MLP neurons of a small language model. Each row is named by its layer, matrix (gate and up: input weights; down: output weights) and neuron, and shows model dimensions 0-191. Each number is 500 + 40 x the weight over its row's rms, rounded and kept within 0 to 999. Numbers have three digits each. A neuron's up and down rows have the sign that makes its largest values positive.
Before each neuron's rows, "fires before" lists the tokens most often just after its 100 highest values on Wikipedia text that the model never trained on.

fires before: "1", "9", "0", "th", "5", "7"
L12.gate93:489497532621611527545486499471517479542514510484518456558552560471524462456521435566469546474546546456519528453478534503542522469516492537489459440415488529471539496573516507489482482498498518479461484478541507466544487521464525585576532460531529482525477511499552510463458451568527398475478462449514475521490606438510494513471466437451526536547527536494500485500471609551483515446484534473540442506472487544473583471478392521493533504526494515518421525558552491495576505531547496503487477520494470524450516496511498544532543458451424522523491425444478547492475516550528478555
L12.up93:523422515513588547517540479493488517485499515538401469519579528505448524448462469549459512512544564490500495503513530515600449467567537505554510518425547508433586504547527492496456460523499543536512461508537432544550512495494531490523478544583522467538535558495480593532460434523554506482505480560580472530470556509516541539431475453442498582501491520516506543454490565478522489526471470550488523512434501529502529485450529497496584535503494520489471482500524502444537553597508535431472495492474491452428505478508500518529455519482448450462538453454519541432457438514530540581
L12.down93:522527530338544498480537548530489469469536417481469469483491507563506473497513499456487591529476459553478478483462451487575464487533532524483546541549521499505505451514485477536477466498530557497511534523525483526481443512431526491554436512536507466474478521549431523498569602420466517523564563572488537536491465347435519506503509469506492487483456511454504549466525468452432491517519543453485475499460501479526513509450570433490530485478566431513555532521465430507477521490462502507516511540472484499503505471530547518459430531492458465460579465535482500543415446504501534519

fires before: "9", "0", "8", "5", "1", "7"
L12.gate424:425512493505509499501477440475480473518518519515479438570477515535515519547541470525487538454562548496536585477539527519504424463568588500522520404472490535451556492528464512526493468503499504512543474470569474462547492490458493479498511488437463475485508490539479531443494418492540456512482481468495477522457536475475415512431491538532581503581497479503456487512454541491572469501459549458472523467532499481548561486500462505532490535518542588520477530508541523445574462470581525387464501445479507460483525520560503541474571385514448444530492424433556526523487443472554476547
L12.up424:471459508465589468474543483498411508482486506482556456517454527552521599526490527456510468449481514478527529539537495537599533494516591534502523459474466477406486417499528512482513487543492494525538450473463457512469413508482524496507520485504442486439465440545430496482463507503561460537520614421523508548517521558465530505499508521441512531432503434440506534559478528542498481550520483479462487527561520469465494523503433603447533474500417504494457505446468508525566515530535493424549508515451492472525520512541494513499564505457524520444548470489544464502437553517404476467
L12.down424:562526475505559451530515512507492480442473421533523461492510554502529534493463581481543489580492446535549390520431468537498516486487427505456479564533521528490480545579535499516452564512474593509504563503478448526475439513496449574494545521519558450483515491556473492504562556514485496553538480529485567499483431380463583492506461506484469512491488476508575486474494425470500515460518587522512473434480478505483513478506535533444504511552452458506512521517539447520472479506423496545484492585514525507537561536500476494545496603502499527444449524597465527500478529502558487516

fires before: "\n", " ("
L7.gate502:482530497484477479535550435468496483534490484492486510537576512533577541485489515533460497540553508546476513488540537483535464568493495500571453572592500468495511498537483525560463546472483436432463536585526524553434482566529486495506445535515481469473520508531522482436503542541466539460414487505498553423482468509543538518494381436536446483510451508430491485548505535530512465465491536420505536528585510557464613522435554543470471471532433512468456553493436511493482571522508582578507470528479460492472490570511423545489502453488521481488456486479533506482507500500448464532
L7.up502:516504471559475475475543513539528493530456468487467484482492475493494465447456494558515476480466436454552467481521563551539450525543548434515488496489505543538534460530451468493569499459460447469549451485524536560524508527510618525491439490492534473517522469550493517577569408515491458375549443540534566383520461533549459517565487565531472482503521527537495485512543508528517530439523480479451527450491511495478466513472492455438511519508470486491581492508498490546583506496607511486447564472513475516500479483571530477568458473532546442442561490445559464514448456519476522497
L7.down502:434448520480493547462417452469524494531507541416495555533450453458516529530479467457530416453481475462528521516538502512525499506510503443497526530470531468527531437459543542454521468397516534557496533530501486552500557438425456583476524505531518537495535499447475556457600427470527466548431489523535451547584440527489429500477522532552430532571523515524471524484461564455504489444467470480478510474463542539450487517429581507494471463466489464502538416420501476464532488494504537470484589465476490518555470428509524502547497522473489473503542468487529480520576519540523519461

fires before: "9", "8", "7", "6", "5", "2"
L9.gate506:525478463540532550448512445487421551540548383470621483514506518578461537522544539520493534521503533503479444468478480493489478507503517574477463482439548542509520457569457501544481571481515478481536525490597488435481453464545442559428542538528542417529559487538530556462492537459564488567502498434542551492497500493539527536476485474460529495499545499460456506514504476436548510519441544413517470494565510561456425548506540493462467516473476482563488488519523518506459523474557520498531453509477526430454467448540487459437517511528483486541514478444610506480485510513493469465
L9.up506:477549510462546521566496450458502517424493521538473497509513483524412554544498505456483488482512465506476471509515502529535526511476536489554511515552573478482491472505465505516503523473426534490520511497461488457408405472462526510467529515516507524462486503517543448493469482565535549456555446572539495522557514459490495472420523410576495458455460537470464434464540491507466461514528471471594603469539541496563472472587432542423533592593527481520446501475506474504467448566537505500463551514568519526539508481535519523463512518509497514516541430478567445512497576500445422500
L9.down506:556460505521515483475466535517535490452540538526526464451481527510478490532411520445502523500486482529467443486452509534452462451518474517518475531549422464548516515509520556503532477564543561479464504487466375553417541548482485500507490536516460535508469598501431494439523529436546451468584506448470557534509557436411544499468528431502494460514461442495546417528546484552529482459525462534493598514543499494542463488543493471524468512561469496507524492460439510484458489472516512517406539552527446492453556457578493528522512493494481522403492516507457482417478542491478480443

fires before: " ", " to", ",", ")"
L8.gate165:492478499471522449554531542486460495513492505526542456496515482584472519450460546486474460518471439481491499479494510497512532522485496500524488487483501519511506555533392484526499528479514559468548472515502472456467566473492507475382493468506501460623505549521543544478570486566523540523533455535550498504420529461544519503455520383392481518493445518505487468523440517497531550515527522487503522627535541538452529517497450436477402547524571434451537502505451525486508433535448510538578472470541499558512519564546490491536510516412475516499526474485556592484517499491454498481
L8.up165:469532491479533558536397382514476554478513545531532491470477428483492486481574522541448575509479442509474504466400462406516511474470444539503487464471429478504448480503527498489480534488432552530520492508500570434477458585475497518435455528386536427532496469480490505486454504470462464468567515510475519537457485486463512515438521492476456439464444532511448451451536447545512472542472471562444483493488535521462434516521518438506561471503517532500504535448471481482385483522493563480496448505508496556493503529503430550511519472558505479486425461484515524512555460543520480538
L8.down165:503458501438573499446470402574538533507499538487495491447513524552487541506448525473529507517454517542444437509465560511493452451448523511514556471482504560560492504531526517513452512517454464511515539502478518456498462546522460475469443491471437464500474513446428535492478450558553488425515509516488500544500450432363480521490505492467527458483449439502453515565487513425465513568525554477471566514459443410486494553523455492530471548468475421419499500501498463485487429517450546541548578431524496524460466479565526460545525541528479532526462479532552481497497518522582433473

fires before: "\n"
L3.gate338:536502511466506538385565521563513501533493563505519476485541477497553562451519496498469538581582517508522535539540473495542393529555475525597446511425493490509547531549503488526572519497529485563505500591498475499485546590518552454524515577432531501497513542518482474467442448473510540474431575505505453510532541468566480515524446481557483401484525514536524527493533501576501449482469553463545490539494601550486486538515449525525492509527480583515490536479524504530501520491501536505464477541456537521437521458468527468541522500515493446537539518518540545498510470557552434435
L3.up338:485457542525497449454496505405536424462515495542441472463525542421550554519470477486528481538537474529482488518543507512522514457550556477534496545537414509503559536542439522540566473586529472532484475495555529490488459542528523506542510566450562496498476471496480479554509472530556491483466487532499457512421504493485581499541504464570531539450480503409490548464485452538449488482528577515443586518484499481456584566502512589556511499484473452502432541489493488446484485507479481462531471527470457442505479483482462487554404489461444399504475484501596515441458528547457510497
L3.down338:513471490535444528465481531606499522486516455468601567542566403445550503474458497462472475479473440463550486479522455453546425497523530486517543482473451488546524475475438466513563550487436493550499480526501548498517524563552520513597542506477540462560520533509491548524546413473478558538493491499494539549474536525551501573539486490456483468512462470530493481447521482534612484483554538505513544506476582535502431501480409572603468536492471424521506533480538497499496515437480535519542439555515441491503500501491475543439459490528502519530573488446449503525472484502499504466

fires before: "2", "1", " (", "9"
L10.gate106:559494446545526446458556395431468442516502490494563471504499562412495542461452444506473457510546537460500531549440455442433589481533497534494482521488480472518532564579480525510498438537493484461546553526524500526549452485485582506501449507507486519440483465491544529449502522512528456522487468531553513481482493479540410446596557471481462528476541412485495454508511520535499544582471550485488452510510524565481568440479529515531448540490422551457505506538582480493503502509502531534495472473530502505453457532492464456555491560489574506481431496525587539525436477479485468495
L10.up106:516474450509468481491503511478437417498459541462512484513557481472463527544457490484494485492549452466447548476487487483429542441458489563521578516454450533517551459515438527526542475517448482418457481495550545507499448470437532556474419498411488422435415468444539553533480486511501449530490540511501504469490491486481494445587489534404448515462534477468499523503486541552566479561492544426475465543427499511502554482488578505515504503475477535489573498528533515527489489489554464509474518469384486486507491517542492536608481445510470523463492477504491516549515495447543448396
L10.down106:443483514499502553535457490524551518512540578547518469525505455507487448456511474508502539416452488518509488541532503541583532521471563519517514464509504574498474479507522465469467516535545514443497516506466535496472466498472504506421534394501483552500579494496274517519496481567499498458503460437448508519490475628481505524508506474561502492529446495492557513528483489513564465462485501498518491459544513511486521552515482509548467529519523453517513526391440508544556495473524534450499411443515489485517431490487537504488501434489514445507509551523440501508474492551463481422

fires before: "\n", "==", ":", " ==", " |", " "
L12.gate461:513464555491549465436546483469515568497483503422510485499489459469522451449502490523495575499486531426488547470496517597509512504532520501489479481470456535480515483550479477518482506485453490537475469499484389499393462502442540478519469469477458485476400481495573474474537516514573463467520552562501485428557525485537422454519447442485583507528515533515477439549464487509563530505521529526474447478460446467429514496479546566420439469498491519433511453556475404536536473503537519497552477496513490513559459533524515535496548471503554496523474477442587512504497539549406437556
L12.up461:548461435526509518543528515468472556572520456546528555522499523499457478500538510483451466505496535492445514520513418437503449552456574543458545479475543530464474544483525557425450485536553470442458469480542487480536463473511453470510514506485523514559515477444466496506538479518530472538489533495524527531542503506479591523538464566506503465371451486541514422528457512459519523508473457472505549539485514432481503564453526444432477477488467508515488496477436450565473539398418485453476476440532449457502497496484478483490529460498640497564417559526486497555557478487469526544
L12.down461:479577444501479527414459513499490541515434502547458587499537493549520475522590454478526482481462439530461413455469506557515518506444436437468505428544552443503542485461559491501575511496504484475488513512499504510467467513478452512485573533513425513441496524482470464454430511521508518504393493530455476528519461445489493542513473524424488491412473520425510501459483442506412495544481502416501542531469437544578473479476416465571475456514468528563477541537519511517535555443507486464539486516543483427499530498491508552500502543513437507577485540475513525495528512477548557450

fires before: " |", "\""
L7.gate292:551497516512511545536506521458501508559519513450511498534481509505509486497497571467472518507487522485496487528499630540551505581543505450524504497497457453513372474463470471451535497456483506484542583507493559506486504534442490553506443423531545531561524559481533564475522560417448499475515519522499481539510494465550519530445513537472455480465463496565464535515455471498542486528518506433542478438473472529441613496440486548540464470521526530527465482489503512407589438566496611512476468489508477537528496493457528537519506559501526445487465531472496560512534408580569481489
L7.up292:453478581480567509492368487444453495488531500504587463541416448505487516457481567523491488498443513468495523502460536498523497426442513500544486504524448525474463550593545457410428490508468509468504509449438480446553551515448451548502480485578466485431530462496471489418508537463501546538521503501510440490467531566498499538527481539469505519503485489543486455534566481519513511511467471490520459461481531485500495484450472408491487395503446543483410511499504486442509455500533522475434545452516440500462498611533473528427469511533509549511504471477516507546467527545532492576
L7.down292:467511456507489503494464518527550468512478452501533497488613511521500507549542414538463442447568518530505474560537504497522528495517501519489470491421430486533495461497504522500491408569537458424569506508453504446510576487428516506545524485480492513523511504491450507531538517478433521489502548496608563512441484444514491475566494578528486437488508553500529383536519453574445459476511600500459545535497496523479532466561529487470531455478493503508478472462442612440521492540527455419482501517542451496567556460501459512446486529494475543492406508517533479495498524471559511500

fires before: " ", " (", ")"
L8.gate261:456497464421513474567559499457468488540520465506526507483484552486468522508500562430453473530557488482442517516487472557461497502462529525500484505471474511511510489485478562436464483561546432522504508527498544428441495506468556564415466501388461511514508507487557500522497488513456560528434490440486508431503528486510497488504442453472430536551519454467419522476458517542546508528528573507495512547527485502474531573541484541531468476499519591515474534506493486410475558475507503457523402476472484530585449525451504509497524433440433464463476386489551484540577521510453418490
L8.up261:460535510428566512468517492555479450458467483490605462464507527522416488475517504456446492491564479542455457511462521444513513455493473545456433477528489462535465499468489506567455444467539491467503476462520530483577510505484508524505468444514475483504462535471557491465562480531442519522504473548566460545530574555575520535535509488464446515483475523452455517535402440554467536523496531511454462534514543505540521542475551437525493547528548491524492528512490501439426516479432523399398523464507562505505456498487519554571478428492447543521440464501423419572474470519460490490
L8.down261:463521534437531552474535500490478446531503466497491467506464476515506553453503503492513543529571560499484457459495535537495510492460509462480562519535545447533421492486397502552469511495488470447499445428435436531522583480525520522504446546506441530465431507444390547428569420563456484450515562469549575555510484469502482495480498511507484416471451488480460486527496513424473507487465526475464500450538475455509507545548525531467500491490487434450524600528409525451378570461483515511502496527553512466484502555522492510480540446444509518519462515553509531553465484478494550502

fires before: "5", "6", "4", "7", "0"
L9.gate449:494476526361563487523528519462519474523517522429501457485442502500494466496511492516508512406519488432477542529458548530478613488554521511474458477530523447449580515490502553453472511487492458488525513571476493507498522473566568473463443521477479566595475489594529487471520467523484561514516512497509484477462489478510464517552516524438620559511534544439481525515470477524506483441515495483435448482534554492491386520509492429490494521472506461510420479495509545439528458473513455512480403496524442563526536479507433518508469481500515476410551513446498496543507561537514472536
L9.up449:537538445523580479465558528477454464484514513499526548499517475486581448462449495542477507486526525473527578538522505559402441545532500503475491548460438528515447467574538499580471520466498467493551541503544454525532430464481496482467468547508448493504557503501570500565497543546457518552545470471533538496513429507442458457499498534502461461451535459544401575532529506489517525555495527524527481488485504521445570449461451509512562544488626526508483478549520544475463531456540474504529481494501438415539492552488495464463461531486412545506521531467433509589454458466495539482
L9.down449:485563502526434417424537504552597527474499541506486465453501500555534494499473474461581466515468473478469538514505522497514577464555516516502524529500548481510557479465597525469538512506458538491517501541480500513445512493444551481509511492477527558512493496511534410446437552514506493635584398514535486487480499411496513468541489534485478546466512500386528538504434469515556484480540547497531476523415433430532463465462511463506505528467509513510519400558547466442467478448467500586501461499451525445422502506481445490531472528491483494491535504489464457534508498503461476467

fires before: " |", "an", "e"
L9.gate326:486432530505526510478562480480470508459475605405461499520418517502596398474541513506436464507457507451435464490443484466518535483503482454486481501405458608489480538460492491465471433505521547509487492528458497571564507489513410522433512473446486505583486483430557522529472485511478460554523509556511581506522490541549481526492469475499501559509499500443557539438536492512587492472440567520475495492462524563561490525485485514524456482495492530489413531532466493480485428519467523508499487490550450507532535523518504456522560506537418478492499468418448469501456499462495491431
L9.up326:461449476546528463512451489545482487488580502561425456496505452482442538499507519514495504584512476525449500585508465577496464506490573521540474396456473509429512538558544443451381464542521523459468446482472518560508508547556478449510533502460588526461483503510485512479526565475509503506503549537537451522491528554514458512489448533514520535490473499469489454460476516439460504407494500480573466519427471495501508530500534482571489449549561526557508485462498526446549521553489510459537509476520530522515574596587502459481526461494493562571462536533490514531508423531520558540
L9.down326:487494504479456532497546517520525545410469499479506532492515481495478503471455426487477530521610432533517533508462495500571550577527504469441577467499454494450519529450582424451499492507501506510502527485554551525442500505465475523489490527475461417511492502457522516453565556501476525393487556551506498414498530427489508489427506535499455474523424516569527511402545473537506557525515577506450539474466476639561509534544490497559531477466518502457468575515395523511480546516466520492531508506500532517533484558507470467488436527446543513521483493537527558503540538475496510500

fires before: " ", " the"
L11.gate488:506497509530495421570471499488471504474513445475548465487461503496471528440542520443457546416436496473479543530508553459465526493494431556531435503554481463490511486524495546445508468501532477437621490503586552566548495426531485563460447499509504412537503480512484447479547479531498493482438560509562429537430552534558480536501476458446415440502540467453435503467491473503527505518503525464503456513455493537448480444506478480526511451481483526485493521558524578535476464543514501562543537612537498523564500495449525561530584573466486551469478498493549501516532499474485505454
L11.up488:537488433477422456540496554563432445549432479490509485479576457448543509470429486476564530479468467496504530499547451525452435535464492522461557521419461514548518504486493412495468511504480517559514482489493529540541562492532443497471457523477449471557471505538458504463408517503449480503476459533534483551437484440537504410493436542542492466500497378512472498490449554515476528547450448483517537504507461500486505501557526457510499543522433474425483561495498458598511483513483523508441475525510515433510463566469540498415609499496462517465488494514444501545478471455445510478
L11.down488:493502470431500522413501505547460497514462466465530491457529547541492448495530469500447571444485497487492532522506495478484500524489533482469522479470551519520560529449451495523584473484451458477429495394560528560535562535523476472482527447489507532523564491505529455494446522499495498566542489388576484567479505463513447482555478535536459511471418540441463509549441500500547486472518544519506437537525467486537495508548496453534540540573487483553516619520500440515469517498525514483481475524428544506506458570480517476478539500544525413462464540525497494497388484428486442597

fires before: " ", "\n", "es", "–", " Pos"
L12.gate318:457515525487544485458492551453574458511449610448551500542474466497578480478509563535489514501515558532473565520439514453470430533480550474452466426549492512456457459495481554456509508448443443521467514629534521504553525524477489555515543439503476513498506503541544530552564486513577486509470487418452443514517483506524487496492457502472470496494581503499506540474503472552524576535468524451482469512517530534422528543588534503510506505556469501497478500543508494479532506506497561450463490509505471505443496552489552482432526517529429449504610387493480561482555497477495557458
L12.up318:469502477542474466468517484380485544546496550513503501455497492483481524481528456499516507616496463501488520510499550473496453518471529489444523436426495534560441520513506506533436469448517464419526441511575503503529427482499587496538539438499448543485447491449519584570446542485579503503554454469492500528456506522496556430453469504494511519514477478406492522462462405525506534498467553557492552440504469492505587471521580533587485559488446501531453508582569536548495513556488490518537534524455490490521471549515546436559506522514531459513487500500564512468519483482491514445
L12.down318:543511496530432504538499541553501491586502554533490455461446467439466515506490513540404497570459515519541580577446523460517501493531413485461470466453470532537410541499522471495546512524510509503525453520488474474476484572513475487518506491469488568554517543507473448547465527494464488477432538508505577487528521497539440417463452545459489480511427594433496408570483466484452532462552495498475478489492438442494495464554513597580531464495543525472443563416462568497488472507483567519471568567495542492506459522490465507538471499485491522528471534492479536510523455550465507541

fires before: " |", " -", " "
L8.gate131:544453409450537547554539499486551456604483500533469435477490443510492431487553541547447437448475545432556514539473504506456443478454449498513480496436473505506553521416534458565529529412523506456505483516495507512472493526521533458469491531537543459502448468465531577534530557549497460490519566553448490473488520488562491493507487488471512469496495484427549529454436523473541508514437576462518467507555454541409553484441508496443507467485530507457533520596456512534602491534530575441510449545471460492445536482538488459544507495504478446531506568477527517501524505519490463457
L8.up131:460520552541485563505465517453564531537539448538463533488459454424477517519508565572504444547491496555416544480581388505505482448507484584512507492508476498516525505524530536446572464474489514528504572496521505503429569524443490512551412515507519541448490506509492457501457470558508531565497528516439495487470537510477499492438479522454423535562490532472516462496461451515513467456498498475612508496469534506510531463432531473518435542465495519506452553502456590570465477472506519498502462466525520497483449490460512537546487520550500552561427543500410506519436458459544547423
L8.down131:506495539527508484485481506494578518496523511571538490522497508530593432533492451481487442463508486562524549457557524433522511524455464528451485472528571556522475513463462514439513519534431424460509523551540440457458486467507592527524496510450472498439427513556478467463462468470508493507473543565484495525541477599520465470488553531500436466488439644526497368518446482490495492534473482530546539479482493518518470440478578438528454443471500520512560505534541465484484557421454467491482466518474507486475513477551498555526529458437553469516414534465471501533485522510491478472

fires before: " |", "ing", "ment"
L11.gate476:540554518440406502528465489463516449447466490453536496503399552569480443441519474473435472512580497595428484522423533509525536547475491499499453433431529523503452498518478439545508571476463596526518541558523548499472525502534474461500521539461442413527498519507497489530479510497498506498506444464523483491544523480518443533459454480464440578511516536500506480425527503449496495451446546488501460609497490447490532528503485550573489521466552546530473474482527521539460511509457537445513478473502545542524527517502574463467500503537510465509492495532497605494568420494473539574
L11.up476:508435533466512509529452494560519519531506465448524518563501501526463514581484526565463469390486499458596462472507485492478498561445466562508519536500536522548477467556500547465506478473460472542420505518472501468496515492520585442468501504571452522447557546535519545522516515528519486544503528505486506599510445531512534559515507510552506450519449575463429514462426445498549469456504592529457484569487549487388542517490563447529569486550504438520463536509479532519478445550506409476539545451503509505528552520485556534489522483588444520491508507518491495466538476534462555512
L11.down476:510449509549518490491486443506568441521477528468539526521420432467512514483506464498496512494412473522456549510510503430451543491545474464472529536498504537510497555447455501465491547526568537516554521432565529554565500488482601503523518547433466498564412420508404555435419471433507467451512564548500513468544525514491456453460498508507449502482472489503524512478544489485523567479427509541420491485501507559507427590485498476551480475506537503498445473458529423569516473497561432517462511531520490491417508491494534518415498530506532477432509475515558480482460530502515560475

fires before: "0", "5", "4", "9", "3", "6"
L3.gate251:488537463468505451464520534442490577498465441496570477506506554492514519500476514405474438430616502542479546516486490545470499509511469518474495530524505578535526507455543525533496526452569514505519489569481505508521554495534453458486500490474476501545539558578530485510476548425456548553501513528507549429489442548515541457483513480519525459468476489536451530486468442488477510441522531490483489499497542526554517615522520463590477468452529505432449493466414539417444559405500507504548456568544483573554510499559437479493518488508501530473522556459512471565537437433521524492
L3.up251:484555518498466488457498454481498526506480534515529502463551524529574515533545557513485457445530556474542577473482449585532453540520453503483531538571585499527538584522541520502471484512483525514514410526548478484541540540550443518510487492449549498547629523536474489510444462522454587498501492528470522488454443490530478452494493549544454439448467498477428545572475500552564485502515470514468486411530534503552473540525452491473486466487528404445473548502433510464507492473457457454514456495521501485562461506562451482460477462498528417457494540496562560468488484432485523423
L3.down251:551495452501494457568491509528425522482513530496465503539570542491511492415467499494501479494452538529502443483457537448447471496536515442477470547530482509474446499527584509470521535525483538480489542481526441502557486490473462558570518456520482481487489483544419537510517488553484472473502452520521517469531465554461417482570449510493453531477410476465588441525467559524523460449551488524501472543455506503576544499433440479454615527505483493520545581436513450544481551547471459523515524529469484475482486516553515498514498568520437529538564553575416568557457554486437483543

fires before: "1", "0", "2", "6", "5"
L11.gate319:466513463559492511510497498509516459520481483442487551467503514516554506497511541505462479472478519448484474515388515521484548556517497479463492530506485587432593554516525485537480473512472517448513506489525553438506492521556558453504466490493516520496512521506530566459454458524558503488431517434498446447476557444423457492516445527515570487441514473525446475537372554423489488527528501503514451438482468538515402443501458449465523463475470470469455520460506423441561477454471497524507413480487475551617372487457522494524483467543484498534498519529498456535551459523507478517
L11.up319:539513479432432522511545501480461501490467466467509501533547521479526475478449487604572453443516496488539460509495529503509462527386540490450563520485492433463450536487559490555485464525488506518562513509504501510527458492447516493429579463444498518533482525467524525483491496475465474471522524523519489419505529490489513429529535563410532516434512512524519516540489498553551592454576467460419481461497493555496513518602531553411445529545503487453578509490416530512535428528499485484493525460447530482580471579565526530521535478524489499449459532510507582518455489459530541461
L11.down319:437448513513531518458517453523488505460531445477491493482480475540545510468501485534498504480460529471529545476573480422542504492457629553595539514530521483549444535528537463467523464439458506500532560523442482523510537532457536468536487571492503517494479475455447441581536488526475563495504445541492480526564401367509486464463497487487491528524446557475421480471453457469465507488520493492473477512498500522479468472435572464434506506462470493550500492521482468537481499547562510443487441510509459565486453505457479440492484532535511573604528456478487492602583495493465456516

fires before: "9", "1", "0", ")", "8"
L11.gate403:592504520512492525555458400516478532485507501492483461460432495514475495456564485481459524486531515478463497487409504488459539438550489502522472522460481508441569509559545505475509537525443476441432559552504541417541510527430467508495507552498512545510464578469515537476518481481518495464488471466555460517498570482490518552529455542502553474488532514456415495541409557511508494491470519471410505475502522535471528592503433522459456494520573471477496475558534507462513455525533507562485368479488520410421483500504484470556500414451510440474523547468455484550493508449486451469
L11.up403:473445439539544464494515457559456562425416520478576393428536546502433608459443437514475540544464508501491526537467538530507510484468442526574503490480495523541495479400482513401480534563456524519535477486462504497438439496519507515501513500495493514560501527507482475400496456498542370492471448476452513595506551455513544398445462509464522498489506541462500456475513502580485492483518410518542483505511494528530474465526539519476470494478476527541477494487473535516473449469541529464515524543494471546502494489524483521571433539512494568515484541438494512487533491505535478501
L11.down403:545540502573495454435529567511448449511519499446461471505521479492438505522501523468479480497474470493490466454514509507511537517537437502473532316485495502430475545487467480454472431476592518486444473512474442535424551506460485519527510486497504477455417513495481512507524518529576451526511496546561482538555494465597527500481490454467464561458476534503511527451501478506477501534535505552552554516535497486494526472444477459511506452436515495552461521515557421518528577496551476509464483566487432601503530458532512451535476590491490550504461496485525485416552494582481478544

fires before: "0", "9", "2", "-", "5"
L12.gate142:512562509531496563453534501506513485603526443481533545469510473476508542436527517496460529498483516485446477502480550414498445440577512513411440547468549543527537459470561509515481522549493456488400507556506456417533495518519459486523518491488494466519486459511496509461477535535484452534471469479525462487465475486496511543439455457563543470565546460492544461470514489468478597462426489503508438496527541486477587496442425509466500482496531492515430464534526521487541449521544519594454448428518535437446499563504427460484537447453522537508475567437574531531559518515504457479
L12.up142:493512480434517501512544446501503493558508392505565488533527524506484557531487532491525524567528562504509488531539524464489511488513509511441475441476527511548488530531507445473562528532454419461492484516446501471435484593453493439569540523568436547449468524534512462465539555514467518486457448570532491543532485583530450508466481421528483427491507581493481469481527477514558434477499518523431515548566468493504512542439501500492452463534459480486507472533450493469546533575529477508390453575520530532526435508488543575545499535509553463515487519465568484466528575476501579554
L12.down142:509510495482494484497497491534481566524475593514527486564521498494459538472535485525458474530574512476531598486481426511514493524474553494567419473466575421485448531480477514475481530544567480458547456471471480573424574558528498516410507495490496526395558556487446455554497438557479474493499453433471488573550505408466480531623480558451571516476498497485433553485438487534473463567518526505552533483525465516482464499535484484513493441475557541566505513460475527451527535483489535508456500534570470466484557507507472472506477536504489543477508518520488494506478522453534475575

fires before: "7", "8", "5", "9", "6", "0"
L11.gate238:479449525460543524522466547445536493530513561499483480464504511504521498431465521519419514488544444484547526578462476455457538464612533509552480505526529525446528486431450503496546487578488556464545507507534477451484444512457523534499528511508501517500446521415548520525485441443541473441533531494428481532552529502486564523488550477465596518472423574453498516467443528501436459552455491457480469533434494481497491495504477502482473539528513451490503527531452473487540482484436489506454632567428523419482528502528482484483557420553442446527427494508495465465508456485573485490
L11.up238:514494500561527547489491502560529533613527570536518489480542509436517504470515506574488526514509468443523521609477443485447483451526554482513467485467486558448475472559482474460513504547477551532507479453487517452470548432476508573480504478495563501550530512461522426491438501495503416480440469451493495514468515477466512453511500538415508502469481461484453508549544450519474519541501466429452460508482572496513535487474508495527516489461440465531533482451468456482534555529548531499506478401532409460460547399470517509533582504473536464553402584438480483498544512519439442484
L11.down238:540509426519573577418489512478472508441498481503499458491512467503472540440573487486457490472467486435496457544496521540595508561477553500449514547484535521549468527513505506479505509422547477481489465501576426493497585503476519401563551505511413538533489499520435496499528474472480473569588456545487547468494498552522493497497489534480519477496571534473489535499494466520515396509430547452512529483524492478480540466474570522522509537580546455458571519508500488434433550493467541506572452519468472515558531471521419550475477539444530461565477528564559462464477467460536496496

fires before: " |", ")", " hold"
L8.gate271:452514407455525491462522529493432523510479547440390519464452488510548518475482500485459478512527515497414482619485519580419519522464462491492510463407521562496561531468484455546429503489510446432551475530510476520464497467558540474511504470509475545567398493492570471508502449520506547481550418502453509503511504500555505546462522494494507485494481483432456513533466476477470554500495525473487514473555456470510503566510516485556499486498499535532417466548548512418451472496441484466469523497576438532495477462514560472427465476489456506408444449446523491550484521520545496438
L8.up271:439519533451496462528435502482491525587500526537529470530542493466446472561500489520464465496479494489513484513559438454539419524455490514539491478493468490528448457546476533525517433468505523441523491484549494515474481444513527551615505485435505483467431482521493482494525540492508469512519427502513553556561482471551438503524450528479505454497500442508500485528509499501437400509495513506567513432451525516448502493516554516561497468460512598590521530573575539421496451448435485448510595571558498484492498518532412497511538512507518445466562453397503505495465537447455476518
L8.down271:478452535550458492492550508489549540471536483556608550442482502507520502409512527556501472490486552486510602496518476486566482557508472449500496551536471512537531472510500493467453458531535445472480468497482480521551506522486466473536495520390534490454520515549482538556540453531484430586486543521548513430511489598431530526460498503537484500536443590493511515533524466479493546475476509542484514537515577457472534595531399521603495480481476513518552534477473525478569479428526507460454536474512491506461514467434478591505521474512398527526510478500508513550504532472435496546